MLP neurons of a small language model. Each row is named by its layer, matrix (up: input weights; down: output weights) and neuron, and shows model dimensions 48-143. Each number is 128 + 32 x the weight over its row's rms, rounded and kept within 0 to 255. Numbers have three digits each.
Before each neuron's rows, "fires on" lists the tokens most often at its 100 highest values on Wikipedia text that the model never trained on.

fires on: "s", "es", "ur", "ed", " birth"
L2.up326:157133132182117117129143211095076171165132132072167153132105186132118172100137102109165167090130132125112085111159141143105059166109080088118093116110129111109106097103088149156102135081124135173210089098180172160146099081128091095118108151133165171066150137181115112082136065119132091162
L2.down326:147173084114141095124170138144057151132115118130118095081076190139126076066130181094093096168111152122120083112175114101179198164113174189118131220161137184118148158126201147105094095123083111161093169151129077055143109160114160152165097120149149103107124089103132113173163120094114118111

fires on: "ome", "ce", "s", " time", ","
L2.up509:088120153162122130096102082131075067173140155143120095089172092151198134175112162161100166168148137101156110116145133112151144147120144070104063086161168120128104153096154115144125150118120112132084123136157110139080101143071177143197129093130197115108136103109139145130181155191115118102
L2.down509:148105143114136115153121116144137140136077109141142170165089097097096159097146123112136120113092128127146083194149128150101086103139112160149232144068081164129140158150169135136152121140180159146177103083108099118134099087169119152103123134112074160138085165119139103100130157097151168165

fires on: "ib", "ob", "ich", "af", "emb", "it"
L3.up82:132112125171155041194089180167169135101065127099204143114090135138138127119195136195039094155116150116152073063144166123104120120152079128110120110121157112121073180127108167112128145119153144100150084134161181114155121059125165162130134125115145103092153102145121098167135150132118146179
L3.down82:167091110144134119179120147136146056121103152170149127182171105137110165100198120124082128067133089147105083158220156106102189102130106165097143131135148040107098183136088177109144147115105110133095110109124224110137122105141113099099161157134093073112132134120175114114114182126106168143

fires on: "h", "ld", "at", "l", "j", "ri"
L2.up363:161125124111113101078087206160165138103174137076227079119118117106140160143163141119135122052089118177126075169176127128139117124124149108084152110122147070126114193103129109135088090102160140165138102079123083093147125102140089144105129084210134111136179138147139075094149133142124133137
L2.down363:148084132066152170153148116106108163106144130178039144131161102127112097069133131137121133170133138099119151147117112107082126133150152130140164108135165133122123139208119116179146157070064109118087099166149131174065130132123120156137133161109132125092059085112110147200192115090116186162

fires on: "or", " married", "r", " released", "ed"
L2.up384:106079111163100176148131132062051152093125132121107135126085164164119074119123089107138091144101082143123109159074090157101142159174186141146171086135169091167117123142172126136106132129152120085118159119094134138147153079173090142158111088117145103106095155139154106141099185139068153118
L2.down384:141134096116135175099148136138156115131066177129194084080145062139163111112095145087144089133109144113121119154148080136126115131136118168088133123103158091085200089129124129104098114146120171150177083094077137091129107159107134195194130133171154207170101134123143095147108163116145097199

fires on: "in", "-", "en", "ent", "ad", "yn"
L8.up445:151139139145162144071153118106146129131067091121137163107100128160105149141145137142145148094138084117093172077130135101076116137135119108122102184109152113139135112148099153136170144134167103080165056135089147170143128141150176119109112162150137139103064138108130138126177150085066147037
L8.down445:087153138152072157150143133126124148079103137182107109115109159164105183148106106134127141111126124183167110160106115103161106084167134110072111114105158087181173145099173027111114068116114117155159143137133084138152075115102161095125086111135131124173133125163138140113161095129101154150

fires on: "et", "qu", "es", "ing", "ed", "o"
L5.up99:086067085173130121173128114127158089155134172125087175138134155114101152072118125165125145119152120142081146129097086149153132138093179176112149103156119107102154115082085137114142095126066116089151067128082186168162167130137184144115099034150176152124101096137162178169145110133120163094
L5.down99:103126161125172149109140108092077117195109091099112062092116133124129129106117096133125094126133084153166138104124098116134141101075155076141102146115106185191119170149142103084085115163130093177148177108129108141083095173105077168031203142089130163111110114099128111127172106124177079161

fires on: "h", "b", " Y", "4", "m", "j"
L5.up171:090100109107095091148145108197224137094144135102119100130147175102124207175099156106137092071184113124160083122144171169146095154120111127086112144175151129091139163093142128097114163150118105165088089097159209084160104107181104143114146143198112138152121129098147139151112100063113113141
L5.down171:168139147117126135115114163165124127099101141115073138147194119093174129101157142171118130104145127126103131168118134113108166097176113154166118120126037106085133072166132129178123164144163105108179123077101092138175143070152093079126077134182119188089075163130126085093164119179157139140

fires on: "u", "in", "p", "en", "h"
L6.up476:160097137138148155151099118125071126157141156059076118120081099127161168059129133095109108130170034117106121107093089151107042151144153130148132136095159082167157147202124079128143124084120078111118096136081112157127115140076140137152117149145205180109144111148090106144187170081125113156
L6.down476:149163147136129090104167147086165139105111172112100146120180130187063154110111048162139179134154122163153154162077145110138145146063108126092144104129184143104133114077118065188148137160144122104120131127108173154147127125174132112107154104171073161107148103094166138198117162104143105155

fires on: ",", ";", " include", "y", "|---|---|---|---|---|", ":"
L3.up414:094192110126127087113141084142094146114106100085146113137127151116105113090081136129179157163064107117110117102161138079163122058103134094134196099151114149151118113155167156210067094166159120112124164119074146140186189124090117161143121172145122181156125157158170129130054114115177127088
L3.down414:162072083164188124145147148135128118131061102174120128133157116157076150144106167111069110038183136111137148180105097159126133171130136078122185210076150150133107153102101119124144179124143116126156155113096145124120144145131095193135135058122116109132126130127080107132172080120148151114

fires on: " In", " ent", "In", "in", " in"
L8.up307:173120162176119134166140172149120130083146124112098142185088164145150146071130136065147190136104100080147173138143127213142106215145161097069141190084131129181108143147125140144118126154118098094090093185085136115081153134102124143132044150120173135122133147134170170083092160132134139137
L8.down307:133106163152132135105156080105105109143106093093145161170157143150157107160137051130135076094155102157114166169111117155193137131116111151107124109144129064159154153180114093108111148092129185148133091130122120132079086133100103110164052131150137134103052139158052200142157161077116154157

fires on: " to", " |", " "
L9.up266:175167087134170174176128088083097160070064191097096143137157150080118129148120111130117143063100138156103150131138109130196118143130127100142079122118147080172088096155147168105178128142069116148147164115176158126154149163089120074142139172145093110152131145108108132090141081153140082114
L9.down266:093140154134130087152196152219168133174155091161148116094123139209203112137117154116109104159176074141140170091163103126075154118106124094120153181155132110090089202126094104122093134113113168120164119119107139160122116126144075169127174092139162126138141151115165072125169137109114164155

fires on: ".", "o", "ist"
L5.up495:114109144131129101173191109081121107068157147107172128158114104174164119137135108135173194127101124120119105136098071107161115178091170118143111111120099180176107142063163121087143142162087158148109144100151098114092134053131141175102149138152065166123146137085131093174171142156136161113
L5.down495:188177147118142140151120149151089161119112119152095119113146126102158091147043160150141116148126107070089130098113154135112146200123061136134167122163102127204138164123130162158178088146098124155106105075114154122211154089126181094137122133140205162116138134114145065137087071157145189104

fires on: "ic", " Man", "ist", "art", " March", "et"
L3.up465:098086135152114158133101123092073132147107081090078157112151151212085137109097134129185184113151072150116084139092116151203126094093130082158117158088120170120154093116130193100100170161123164161163175151220116153094074121079109119106127137167112126067111078131096114119170127106148068094
L3.down465:175084086132163099088132111125156102125133133173150090166126119107148097088158174134089119137131089109168117156221102112085120132127141150134095088098098089139110148082064100159106129187083090120119100122128171167169135107201141188170125083138126096165178132148117080176101114144122157109

fires on: " ar", "ir", "-", " gr", "at"
L5.up331:102104111140136115088178135094235161167160077179150138118166111155098055102098175158075098157119141172136118106191078149150104132127113104122156171142126168144097129189087139132081134137094091165125142126110084107111142100119140148103173113158102086172173126119132067129115091114118104126
L5.down331:125119214105102125147196160102156107102129053086148091150113161152109102160099193121108173135106102182095112127153134119115199133123137135185136081135134163145112095109176129119122172145122140147098142097092116130127087110123072100073139121116166122170164111122025162125150113154135150077

fires on: "0", "ial", "ed", "n", "iv", "ev"
L2.up324:113114096113147122133138158156153152123143168084106143147096166081111129113096096151151174132157112082119064133107075141102077135128083102159087054165117116131100108109118117120150193125085151137123160179128133167090173064092134162132100101170127118137069151120149123101138121120119159129
L2.down324:187135128146172110145110098057147179183134143078161128138148182146089139154203134118127114119068107126124101173113109139119164167128143073166106086158147088176140133187134107158153109104143076119148150111111140142136093147132072115071160121133116105104103097109159088079080098133166164186

fires on: "or", "m", "D", "am", "all", "\n"
L5.up398:110163094110126113097050155073107113113124129104171086070143107088132138177084134163094100110194114122110076177044130165117077164088127144133087148074136154167161142115170121137175127152165060127079100073113129121168103149130127128162159142164066194090112096140129132134151129108128132144
L5.down398:105117116095111148087121103093129090146094181142160171156142137116102128130108137102106186084159080139180139178079110125103151147175099055087128157108148168131139123076079168097116143124097101204140158131123087160144180104172189117050163109168168104124054136079173127146109152126120153115

fires on: ".", "s", "ed"
L3.up145:129144142129181163167155090132122124119180179105144144125094092103178143139157150148183054081165126165110131135122065124159142180099129083120087106162126187091107138118148142124135109145107145110120165100097162110124145133137136174151105104184165089082181135104093148090068095108143115081
L3.down145:166160094157105123103104112124122151075086106151143167155179140069071128136098117138145175122162095107151153100097178074147101168116134087127150165088150123134142207122102129138169111148101113117129084050128125136110120153171090149117127143087118099103079128089184060160122088133110148191

fires on: "t", "d", ":", " of", "p", " de"
L3.up173:129212178124154123083106093129126159162095032105105143106147172145168158152100138144144116115106156158089152101102083113133093161188170146188132105171114151130140146092167104109083166142154099106141147091158143095085117129148152134113092039165123074091173109132144063101113155106116159168
L3.down173:098104143087129143130107146139153177039129155153117103137164060078056156105119104126106096135120201107188159137151156130108183090114152172141086106097152050148114105117155135150113111127146099182092150114100148136130105108160130100147103175105145073164139149128150134139130164119198131166

fires on: "ist", "ie", "-", "og", "i", "acher"
L6.up631:031133166217095160124104126175118109174184085133104089113151115165172065132169139139162161207095081077169118165119138122101150096094171093105157090123143123166076064123136125131145151145069122193156108157157076149136180126097171134153143114098104104092131108117127082125114149134136066103
L6.down631:162109168185064117148125090143174094114090170164078140139132182151092100130204130145079178126138173227063148214153087126067120114107053114109124079100164182078093121160128140127161127141185143135092149081152145165111133139145118109130091165129143113122127123127136125157095112142113139134

fires on: "en", "l", "ey", "e", "p"
L5.up406:142133147121133120152137057120132214140103144123068114161122090132177168127087145127166146150163096142110139129113153151129043131059146096150156125180096143120101108085153116138200129050147084093081084110111143107130083104094132135156078089137100185114183105102094166113156128081103083165
L5.down406:151199172145135116106108204132136097115130121091184130172119108144066109089119108121114121100176113127127118104104085109158135102163137135121173131197073110147147159162067113143076058097148118151083129135152101122118087157106139133103142153105169108175109142152130114153188125150181125187

fires on: "-", "ast", "af", "ident"
L3.up377:063127045144142156140142075142105135157135145155204114125255129199119072139120133096063098108191091115111192149081148166162127158157138121123112110135116140112103131129063196107085095138125113182125156106117160114126096116126152163115168139170139127104103105154138115130113114128063114117
L3.down377:121090173145105125172180118122192151141116080106157110159167130132089085163132126167111100100121102147132183089105124116116124097124149132147188166144157130141131111190105090126122142171176105195088123176157097139118196104111186110085113162138141140136132163104121128109122126095126162133

fires on: " one", "i", " two", " second", "the"
L5.up504:161160167132144112150120180117157110153090120106063146125155138176072180148110148126067117234131100131120102106152111175131163095131220110111134097101090108137125057099149139129101127097153089084105127127148115157116148158190135121138084109090116079099162098100143072158149140137075177052
L5.down504:063174161112088116140104168094145110160126147102094085073145141126117092107104172188158153065121098167131149187166101125193071159108103099120142079171156125140119107166146145116118178092119101137127151145129192124092126140072144137080114175098129123090105117118143144095147149146144105106

fires on: "n", " place", "d", "ons", "ki", "a"
L6.up560:105122120142169139125110152136153131114206094163067113072175051145131206059093141107126085109128147116142118150081109132171141133190142167112086098128147088091174155144068157142164094096118091105128147157151140097161121116159125098117163101118051159165131133166119084183112106128140069129
L6.down560:076128119199143121068126120137133147082170130073139084169090114123149149118132111071072121133133110123115071149167078088143159087120171086165078121121135107157106155146140133141106129152091142107170103156123058117105162124121177127151064131096131106184181113078125104139135131154183181110

fires on: " We", "t", " y", " very", " &", "ve"
L3.up63:115101159109135125154109110158091119148158139078138179150105167162096158143144121141196118111121171118061110105116142091111127176121215099088083167127153133063190148099162129124125084082119076113137171191128151098085140143165094122119134114153122112036117083079160120139095090157115120216
L3.down63:190118053080080124142109173152208112119109115149164115094171161151111078074202142185136102084107138113106114132122156103097138129072185128132100112186148095082117150125167099123131105099112130107159136106085101102153065139141169034127144125090141156093154119161136143085106128163141109103

fires on: " D", " ", "d", " fre", " express"
L8.up42:109102138084140190126205066086066109120079093151085135105130130108138157089144100100141115086154162101080134083111097103139183146140162140097101165124083083188083153117092166152101131198105112128138112123176112090148164141102112071092134100120126110163169147147146136128202116186106049149
L8.down42:102158103126129123052158178103181133180128150185157107103096139149133087110074144107157102191124101166095128151152181119122095179097142137167110073095165119061144163115134148134128142074112148124104169153062142161161093114187104101116150144111145110113136105058169103168120164054145122124

fires on: " James", ".", " Mc", " Tom", " William"
L3.up490:088131125119182149187139121136167123104097099118168105130124127160079137135097198214136116119170122082071117079122074148107166150150077145154055132178103198105145170112153151147065126136082107136111152101154145096141142074124150165123116126084057124121145164153086090125111081157144114106
L3.down490:057131152086110153102155131126103092129123106168075110176121114067217118144084123133083119136083118156142154157061154187052151165142073160131143146118089125139140183139159125226158171095088132123081118135137105121196129093163161098108139156153094134154109128146161099110156095077132173165

fires on: ".", "us", "um", "io", "ad", "ina"
L8.up29:179149168168133106171120163159155158078154099092171135145038127095184122213114158183128164145073130123095166122129123132114104137145159095148113112107121125096112159126175085128142100079072112080109103161136093156094176132097178140172148125158103141088144153129102149163112147094110120108
L8.down29:146150145135154121140100109123079131168058136155144116101136167127161067139144135137106114150124136152120151095187152110117122137163122106146099154139087101132162182137130134172173113138143119149187106138101153120203135049127141146124164157091188182123155105137155067119064142111126160161

fires on: ".", "ra", "red", " off", "ed"
L2.up321:154107097196133112144160146093080094102109139149149117069118186124188150147142161123154109133144098097113154138152099169149138169137130089108096116087145127089121099143140146157113174131142167162139155129111063158176125079114108073123149124093116127138172155125110188124111116126111126056
L2.down321:117138128069162143112154153182095130141107143149124158113169125113153163124118124133156120131118143148032167092123123166105124130097044173119133116104052168106187086119167197167092136095117107107120168091095153091102160151175153139168067115166143067128114102109110160140103164164147131131

fires on: "as", " Mad", "ous", "in", "ical", "ural"
L2.up65:098098181131140201144095080109117137109056114084117122151145164117188137151116098076146103103129093118073150084122148133104131142143100112153149145147079080146090091098128101185128120105034159176111124070178209102125117134129136102119123137201144184113148126117100176109077130132050162120
L2.down65:129135098105106083136160201094132172169108107130127080092098093156163085108141106145152142123089111153156124136170124150118085096108157077122136119143161150106112082171148200119091124074161144056173111126091084147138170127085136166183050126089122126120100129146136097171102216106189123124

fires on: " also", " to", "h", ",", "b", "t"
L6.up639:124164135138163143168114156068143158161147132118052148179118080157125149158168158075071062134159129067129144127175137083172137101118096112077172125142131129195153157101158131137063174182121138125208149113115198136090145109162110090083117070122147097098148140111116089134108135154140121099
L6.down639:131113123092106140106093085114079059105137152188158119136174203120076127136121148083156160121134140163133146152145079165135099160093218097152139071142030085179130147097136146112160156178119121130122185116137129125128106089138139129105169114105102140162129129184103131087123098078103161132

fires on: " in", "d", "ir", "ar", "n", "ok"
L5.up98:070178169077119096120114178120158141169111125104086139152161075092104114122128157108139106141078115137132069160220190111156133170163079186090110125170135105129125107148068106147105109117124164112111093205120149143149154134150141101134184102120085111176132093174158160122157147124118084091
L5.down98:073091143130120154103138109113101182131128071124085140170154163187073163099201134141077141075086082174151087091193129086131148127094145092147144104138123157129101099093153169096131130148091189149161126169090090163098079112144104157179143104155176073133154167125123080164114089133120137207

fires on: " Wil", "ing", "b", "t", " such"
L3.up415:100096120146184109163171104134153151137143154183094067103101125161129091108135121154113161147173122085114092105186159086150131083133118100103211099132108165105119176135099062143127186145130140151105108112113144130080092039103068094144100146105120145119178189209130086131135149122099087144
L3.down415:115145099098146123088097097132140128116138126150063161135133116088105123151072114141163119130146146100124153093124145175100089136088120130152186111078126175197127138160123184114164107095079110136100146128118138137211136076110143151182138120154146166075139139125104126094104113141058167108

fires on: "ed", "p", " off", "ained", "ac"
L9.up241:147150116166168116144136171093079206102147120145113094113093119151200165146140139144120120133113163067178123130095113148089088196185223136161093086135112168110131111102154149127147066115151156141115158130041129119113150149167120092114104124139105085137149109120140129113091155106138156109
L9.down241:130101120120131113189128164134140141104099162165122160116073194113103084097115144123150071154157092096117107112152129119115150047145068126121121166166111137092132109168142196176087168049115073151124092120204152178166121085153142135129131122088142135106137105136118181156162147129126134092

fires on: "-", "/"
L2.up63:091134128190093096120127102105123106139137149156159110149144088162126157125091145138097191184138141148114165125138155139125148208093126073110126153114148067188085109126061171105170152082139108183112121097150076150099124091091124190171179120094151086095196119069126126128130067099126109137
L2.down63:160133129119127133130194064081159145132078071175207110151077113147152074240153123085126118101114103140115147110110185116094168092109166156166164083146127148120154068106134110130139118131152164192083126118176118079151149152135137164121107156150098141136144159121164129091097156179131118104

fires on: "-"
L2.up582:089143168139116077121153131078142147145114145069096148097123126144119134175100148110151133138113079194106158168185117081139134139078147104125123131060129057154119091128175182111131143141152115140115139107139061143126099132108110168176118126104148118033164122122136148143126156090134085113
L2.down582:134150161127085158095192160139140116146099126109165085124161088085109101161157115109079151125126220098097180080161146142129163077176129116180109091098134100143127058152097125109114122094170134132068141130171106128142171198079154098105132165173147224161166122159131165094136110112176132110

fires on: " |", " Br", "r", " br"
L9.up403:201125123146054161124109119132128158104124093075053101102129129167123164171128156161142140089090125146100168080133116204047131115180218123110143120163124121155098141146116140142134081109127128143098093166099070120107159160099158131136112129134132128155148125128158164137052136131088143086
L9.down403:072127140147162138162093151121060130133122146207140137043165184132119132101069105111115081089143128117080119136130190057120159118094073136141130189163147164126080139137113107175189069140157151149103130141140148094146115082139162141108158126174097119093102138117138144182153131135117119118

fires on: " ===", "==", "od", "rib", "d"
L3.up160:129159073114102136124197204143114133165121120081149177132127142147058179103137095142156148204057152125115110064073110107155057136205134189128097089134115100147093111103128218142105176104055130089131083101197167126138148103169113125139117123123109105135152133175126144124112108138132131115
L3.down160:068095119154144178085100073104134155110137177148184191106160088087157145069084133124119181124118152173078107134117171113082159153180086061101096142127139122178160117156149132107146137132137160103148163139101147106117110108214126147093104136188077024108104108087082179152143125156146132159

fires on: " se", " w", " fe", " s", " trad"
L5.up158:190151111161142087104123115199096173102164158120129093147119127144063120114127171129108181136118135104118130069106141102127086138134075154048076104119020146100072150164120193099118129121076133147119062108135125143156132151118166162126101104154121120146121160114129099159082089133114146092
L5.down158:078109145101138124075216141129177101132132111126169158093161081124093141205146171128078147120106125160107148119130095087145135213179136158095184094115111062123095159131104092154181118071127127117126137090154136163144133104122069178106159060179136116112172135109130144133176171117097092092

fires on: "a", "iz", ",", "π", " ="
L6.up30:122132133097137060070098104158099198174202147100106093109123109128127145156104052102130134124198143113072135131142132156132151086112186101220121131131154111130075096110150140095064162129214141097139068148144127113106103118134098162123154106105107154163166152159147107223180073115145105114
L6.down30:154113097108138112120118104114123139097169078137136152103176104129108134104126101150137135161066070165135069174126152182114116132233131072150095094132124070156169173098123138141097174157105072083166134155103154101164072150144166090143177113161105099040140135109148084138119122192134114130

fires on: "°", ":", " state", "s"
L2.up56:134143124141115114107078113100128150114116171109145123145131093108106149155149113164125108105151091141128068138096049167123136099088058162103119128143166155139151163143139103112099132176193183141159119157132151073089167189142170150188096106155131088093133090159051160086185123136180088091
L2.down56:080075108139097095073091080126133163093157119138167122135105118103106102107012122078172160199128118145130137130186135108125145120159145117141095110095110170139146126099164167139158172135137110098149109074174154120117149120136128153063131077123101178177151171120149120133124092097091122135

fires on: " |", " min", ".\"", "\n", "al", "ul"
L6.up369:196206064129126098121179136197103160140079112124108099117101152074187162089149123095143087133135158173080155082141177162141118171090088098153152104155138144172068134125120190115082070146113106123096110122209135150100126098106086148098055113091094116137118157119164142152093146070171103091
L6.down369:140140080139118144079183171207124078145021171132118172108115128167090167089067106141129133140187155109171130156178139176084120101129124123136148089103137139117119126199124095128079131052100124126113147094103120126155136087099121109133171135108105134159194216109100122140126112097154112106

fires on: ",", ";", "s", "as", "re"
L5.up275:085161090100107160130089135124161163091144130100131098108144183142136090064078088170145106124113086100092116146133178194160090100150159185096163141162135128196073100155097074157083109153139137084144119140103192129146135114146161133181122178146140135138115125107123109113154109138151088112
L5.down275:127107097149158141162166138129147121180055149117163127118034068122092161108110119082122123136157166148108152075130118141110132095172091114118079117132142160032107183061160130097157126114103146118150091107123114111131110139139143169127131179135190119109148091139081153097130158126148218138

fires on: "7", "6", "a", "b", "m", "iz"
L5.up25:132145135121102136197110165106119161152198157133126121114124097140116159161134138154085145146109148133149168156178117076180112156078180100114098131127146150132091088091158106172100126127160135100178128180200121036149077103060132160106158125102104172189156128105160154119151114093131098129
L5.down25:186091068117153186110075121138168171097126116167113164170115130087126158073093102153111156114129141085102118119116149094158123168183125140170103126092093169124176102092141147114131113134126123112118146058153126151153157168071178135138147090130069108122108095118073089053093133162126137176

fires on: "th", "e", "or", "all", "are", "ld"
L3.up364:090147063147057172117103141097131109122147134078193167102188084124095160161099128127129113106080166140125090117097105149168153140086106145134131109064082121088104115153148145129182161113132084141160085167134146077125113097117120142154150122100107151183159107161149104177117115102110126142
L3.down364:130163154124197130126108183177123112171113068165153159120152109166063107164145108142124149095094133131161126084151155135129112154117098134153131158114164199160149133086093127101186139142116081133116136133108137104151079136154039122081126104085133135141094130138145154138139109064152178123

fires on: "ur", " Sur", "ust", "an"
L2.up593:107198149154093155108104076114122154086107129098105112141114077126128116133169075100076181121144157125061120204089142189126111119139159197163088101096144146099148148108138134100109142196131102096103141125163124146112169194168108129183131139095114138074062092170151142148124087168076095061
L2.down593:172137106171095084107129111165051148114095144152139141088150171132097142084130164178127158134107180128156140156175110134130140124134135096119183125086188120181166167173061060143098157151075131093167091152124177187058115119152147125100183147148110099080103120127149118082138103068155109079

fires on: "s", "-", "ing", "er", "ce", "ul"
L3.up408:130091117131138061134121064130072108184074152172175124137129095073138110155188169110106172124126092141120118141129158128133148131140133104098136113080186128136102149157108133133155062089153100117134086160085131169100129072102151138133138075126202152081169152109152158119141116113153179135
L3.down408:109132090047181155167080121158149188136177120127201125101151189089183145157143086115177118133117171082105138077119169127078119140105110121179129151120092125190143112103134133133143167150092169145195145100058147144065156168108125182129137115151158109151143101144107130154106124090128080107

fires on: "iz", "ass", "en", "ad", "el", "ail"
L5.up569:125105165156126131158108121157118120169175126125169164196126134117149241150150187100124121117137074086061118112157136143112135098078121142082101152109157078134157109129138170144159123176102098092113087098147132143077135093129150184131085099162157173139147162140110101102146188063112061119
L5.down569:137142118115096095156205147123066104080143121153173108084136186103141160110132106164066120088151124119203159163131129150130121104084128176111088128090146165148129099163149075198106164138118066077149132166096081066090078109155171133122122111189125113144072133152116107102123182136125130120

fires on: " b", "ub", "h", "ind", "b", " fe"
L6.up582:131121095199046082153097131139156108094151180142148147182091113112082166136093140171079163111183106157136164111081150095110103142106128054107126147124110098100093144100120125103135150168137132156107090081156128151095143156139086145109164144151150077100062153192087058196125111155127084106
L6.down582:133096115177125155140102199168075147130119141142121127165128174145148208199077100109125125125180132115162181135114175073141087127187119120140158129165138091091148135117150072131095099090103104084160100075130119160152152086155105104099108108203083147125054112105135108110094198151098103132

fires on: "ing", "es", "s", "ions"
L5.up448:136130087116089133104141151099095090169124147120159145176138174120138095095178137146126158085158095130104082099089174171165108079081186151116126113100118090088146163068141104171140111111119092164124133148152189147202140093124146101205082117109128124132117109180113174125144088173140155050
L5.down448:118062116106165096107132053128160147139173164146121105119180153157149169103099160172130160159117189154149182131126125075151121174142069152172167142122124137080186072154138157185108116096079151125126152145138057171080126098129153161157112176165153131111109114092082103132133123129164144172

fires on: "m", "a", "an", "g", "ill"
L2.up451:128182103135120152111146041131125102177190123148100143125120078108118144156094132196080087101132135181134086114142194081096135083139140123136076104112136072102094120070188109092164147207147142153152164127188112105112116116157092147066139127141131135137136098197175159170135133114124050085
L2.down451:109124095110184076101125138142099115141131109170092151164117135104127114074151109048173176118103087077084077086149111156164104098127167122134134165138122097178147166120083085176089110130090169094177117113108137168151171147125141110188133086144152142113117174067120145121118132085161073144

fires on: "r", "ch", " is", "or", "ated", "per"
L2.up17:131121117156114177136116124137126136183125065149127142149175139097086109144130149120123036182102183153184132136087138139106174134168138128091097079150128151133168139144110166084221107116093151138109139142086179157093132055159128178184182093166105144111138115120099121105121157124057131151
L2.down17:153099069110122107098117126097152106169149190109132127143166150082173132140088093090153076131098155152138115142137107185136108108063129176175149082103088154110146149162127162067145115162143202081151138090116154105154111071084145145130161082158133161163213127122077118138104114128179070130

fires on: "-", "b", "orn", "g", "ag"
L3.up407:030100114164161173127137134099165058141118159102134163112108168167138207158110102162123156093127078127079130156101167140121146144128189132106158075089153090136124103155142159148121150091147147160119114122102075145174147134105099165121219082182121151149120130125154141094129081151155094146
L3.down407:190103133124065126174110073118136171116125051115154070152097134076126109105162173077182131157133134107148170154115123137148155171162174171104106148153147157193134091152144101151188106139137139108100116162167087115083120142172140084085079158147100116153147136152105124113114135126124115043

fires on: " of", ":", "en", "ly", "el", "ac"
L3.up259:152195128080174144117071117171139180141124156079105140111158171103137105078106099109139093188130132148087138138127050161115125083117139138131142111201128164129123162150124115125081094102150091119118191083147165135084159242143195096124062109109155126096134163086111096119135140122131132070
L3.down259:149086103130105136140149158067161160118145174114147142171131132109103077082160127126149108153164125110145138169121143139132123114081136102147109190076116116099107183134174134075166063175114192131101097109169069144098137093119129150172120128137176130187193169114118118106102099115121119136

fires on: " In", "in", "In", "o", "um", "io"
L9.up419:151139090172193196175127153135146164155102149156061167118133148178156144083148133078123133143094103076103153148123093053147148102139158133088136131109104063080121125142189113110100144129083134101140150172097106147094126169102119135067143128110151074143087110126146159160130137096142073134
L9.down419:124152164164118130130154122064133154084120086127115094090126185126106159081090056104151108120105130169076142102062180117142087153119123155091143122047148108138168121144155129148120150136138120134180097148116165145109066131169178114134108156065136150171111141152103212087079117079153114143

fires on: "==", " ==", "all", "d", "ruct", "ct"
L5.up573:144108091171133128115107197138163122096109115069198177109093081171103135113157123148143152102144149129151166061139170177097085127151154188124094126088135117167110138185147145148114159147138167125111101091160137096144169128115094120098187156131132163160135121114104168168192124077168092076
L5.down573:157193078168143163098136104104125117091122111182142171130149082134093106119121144102146187100120148194123123170151165107087140132178142096143085152101168058198127135145137119154173107107068144114144137137097143139122109151168151130122142125143126119136106111037193188113113166128132105128

fires on: "ing", "s", "er", "us"
L3.up429:122066137117177077103144116157168096180117165163183108117162144157165062137143169062166121130162099170104113118124143126117188072150087117150149171132149109124136149103065168146130125156131142106099046174185106133050123091144138143185141077053107133124127135137119088154163127106108077096
L3.down429:090090148135071103173090153134136146049140091095112106148096154105119090094156097191128137125149145127104145110127105146136072150111145131097069151169120120144060077094140152171134103153123159184215184159152135151116152161158111112114087152070087137135154074146070142144149160160111158029